config.toml
n_layer = 12
bias = "none"
init_std_qkv = 0.0221
init_std_o = 0.0221
lr = 0.01
lr_mult_o = 4.0
lr_mult_down = 0.7
beta1 = 0.95
warmup_steps = 200
decay_shape = "pow"
seq_len = 512
MLP neurons of a small language model. Each row is named by its layer, matrix (up: input weights; down: output weights) and neuron, and shows model dimensions 0-127. Each number is 128 + 24 x the weight over its row's rms, rounded and kept within 0 to 255. Numbers have three digits each.
After each neuron's rows is what it responds to, as a language model described it from the Wikipedia text at the highest values.

L4.up547:123178151133124135145132150113138137117172139111158139097117109116142153086145155096114145137091152131113113149107161142130107110119128147133141129119117113147166112110140102174088118140167169152161119147117109070138064121124124130131103151100153143109134140127081135131111140138146141102138168147153125119105144117156132172163122141094113148106142148117139127134144149131086129171146
L4.down547:108094115112103101140100116096113117124171083096111099160146151099152151105114126129126115081165150149104145146160138087085146116071119176121157145090134110105116126151101167137108103103144119138148134095146092099085132071146141164184139126094108125135145121136163114093150116107129119163148153136160120151109107126156149153120134128129156127137122141131137133148126171165126123129132
Responds to: Quantity words such as few, many, several, some, most, a lot, and the "of" after a number, collection, percentage or density.

L9.up147:121122105124140141127099125140151110128124110117092117075149139173143129102103128171129174133176126157178127133117133147124141097123102138110086163109134133148094083122111067100071149146155153165153137109167159146110178116141137133131156130120119160145127083107120104100151114120106110126126074144147128085160143156155104145139174139063144125145119142138123119137131152099166178091117
L9.down147:108156134127122103127137101135152121117137114164148135103173082107114149098170145103137106152143132088160183105120102087098085163109151101148175085131103162156130110163154147163133122120150176109112137124098130128139107128137130113112140100141107129143098158103119138166126160115100128132125127119114078143134113080091126119134089108113163132126145140116154121115113071114164183139122
Responds to: Tokens that open a following noun phrase, mainly prepositions (in, of, on) and quantifiers (several, all, many, some, three), plus digits inside numbers and table pipes.

L6.up196:188111129121140154161138128129128148103180116129132120106145124146133150132115140161115130126136159108138106155104109132084126083114109120155132100107098137165157124115147093145127110164159128108159132107064122131146109095166123126116130150143106164139121146142122119099131112114098167093142116144113098119101133110153110085111143161149139122144105147130164100117131133173125127142170
L6.down196:119175146177146155109099141108099120144082128141164166121115111111084153102180128102131104115128134109143111131136137120143123129101096135151105157158105152093136109130145166162086118081135141134108080109106132111131151113089132142141134127117138127153152107140079146133086133118163137121125135090118170144124146107142134129098103137124185142128087114121121122124133138106132128136142
Responds to: Fires mainly on "of" after a quantity or count word, as in thousands of, none of, one of, most of, a group of, with weaker hits on commas in numbers and lists, like 100,000.

L6.up823:119135085118132106130138099164162139142128122133104088129142115097131145115091135148144099146103119133152201117190133079157145126124106123114189132104145107107123111140131127132141097117142112139112177156125110124110118124150143119124114142111109138100147146150118142157165143111158106093129161097131124140098084118099103064132144123178147103142082093148187104112114105110138149131127
L6.down823:138142114118108101128123131121099078118113157123125117169129106121063113144114150115124109104123148116114147107128137113116129110164188126095119130161154114139158165124116120103106134080125122137137157102167121120146142087127155138125122123143109116125175136186156124108119115148104105184144138097127139131127129149109172147104120108124171137100139113111110159123155137193145141131128
Responds to: Connector tokens just before a place name follows, like commas in "Rochester, New York", "in"/"to" after born/endemic/moved, "de" in Rio de.

L4.up595:144137098084154168125075093122133163176147130158067112120129152119157144141120142127130146107127082087169189139117120113112111136136110149100169158188134139144112151152130103096163134100142124101139155139121119130122124187117110138081116098131125190139134135154144129095151122104165105148068159122087145091115121110104124117166144109134117164133101119142133144125144131149112098115113
L4.down595:120110128123112140110124111157116112132124150124142118100102162129093157113084159127130124114089155110141145129123120121133133103100118160141087057147124124117138139149116101127124151139089112154121113149106116125124104130162122124139118105136127097161162111164157123087079117114135181095095163099162105114175172126150133114089135111117176148130113146153139131084148120139172120103106
Responds to: Tokens opening or inside proper names, mostly places: the comma in "Seville, Spain", words like North, New, Green, and name fragments such as Schles, Lomond.

L6.up243:144090155122109127106134138153128118108143128102158127134170155147116096108180141136132128152100139150131176116101170131056147148125151097126114157150123151084150067155136072114137135118100142161127101096140117154182107151153138130105143135116152126092093098138137113183130122112110129128173153148138147048140128124149129131114093153122079111109130087125152172101058106163147130151111
L6.down243:111091098138079134134085089110149132122122163140133112172138149110124128138126118130132129138151138151085162138173159141135136100145167155112168098123154143136117129141093104143121105098141133120116176156131117101095099115189110115088121173098075079138112108112154124094125143099151133138126113151121133105156170161117161117130111101149184087135157138121124160166136079112141174100106
Responds to: First verb or auxiliary right after a sentence's subject noun phrase, often "The institution was", "this work has", "is also".

L4.up717:118145106116086136107145116140137106200172113133101059113114114106113121087150091156124125123170119089092114113135119129119114111119124092133138111133159139146195145117177152136119151160130087128116104167095170129161098159085105111162144139115139130099128123146163132131168150120123176122149171084100157145125103129109098154124113113120119131136155167131139158115080130137110127140122
L4.down717:080105137140107090099142096116142144110108147127098118127129107064096134116114151151132116163173123161110081130109165105084122083142134130115143131166130140154154124122103138144100118125110162146130164118164130122159149098114155192114162125124171139132127110134151110154164136127122138108117159124137171127147090095118130113093175104140135119133106178118144153100131151158118157157145
Responds to: Fires on has/had/have right after a subject (He has, which has been), and on inner word pieces of split proper names (Twitter, Farzana, Hurkacz, possessive 's).

L9.up162:142155160091107133181105114178151168164147134127145115134146154110127132119145117170162116172124105139169150118111128136131069126061117126108157129107166106135093125106129093134111118154124110099145146099162172119121091117174165178092129108143136136117114119104141142161159124097124129126193128181137142131114159126136129126117111148085187097095111154134128076125084102122121126122137
L9.down162:144104129147150108100121129148136131118151144085104113132089153127117115073084141142154117123149116121141175147136165135101111133132097128123135116198085117145137128113141149109149191101126142143126099138170154120129117143172106110166127151124133114042121127081121112096146139112142151136117120143099111141111112164167126166137083132109128124103158124133130160108144103118138121162084
Responds to: Words that open a predicate right after its subject, mostly has, have, is and had after it, which, she or a noun ("it has marginalia"), also and, with and -ly adverb endings.

L9.up289:145148153133151103128094152128115117180140120137113172122102111094136156147125149135134105118120092104153105139160131086164171167150136112129150140118120110175131119101133119139129115118110117115151104133131154115112145109130152160139112147136110110100141138131168124083156146140111103139119112123088095141136125107128075127156173130133143117140105132140133136114119134158140148134119
L9.down289:109124140121177133108103124102091092110124174126105167146135099098149130127130135146144136126121121130128171124115131094152120164139119103119121188121132122139136127175110114108151131143128149156125132137155124143105136116120178119158126160089107154134185091125123121131140144123082117134120117129112126051105138130158134098153126176125118148119113120146188149150115150133144141081104
Responds to: Prepositions, commas and direction words just before a coming country or region name, as in province of Palembang in Indonesia, Geneva, Illinois, native to.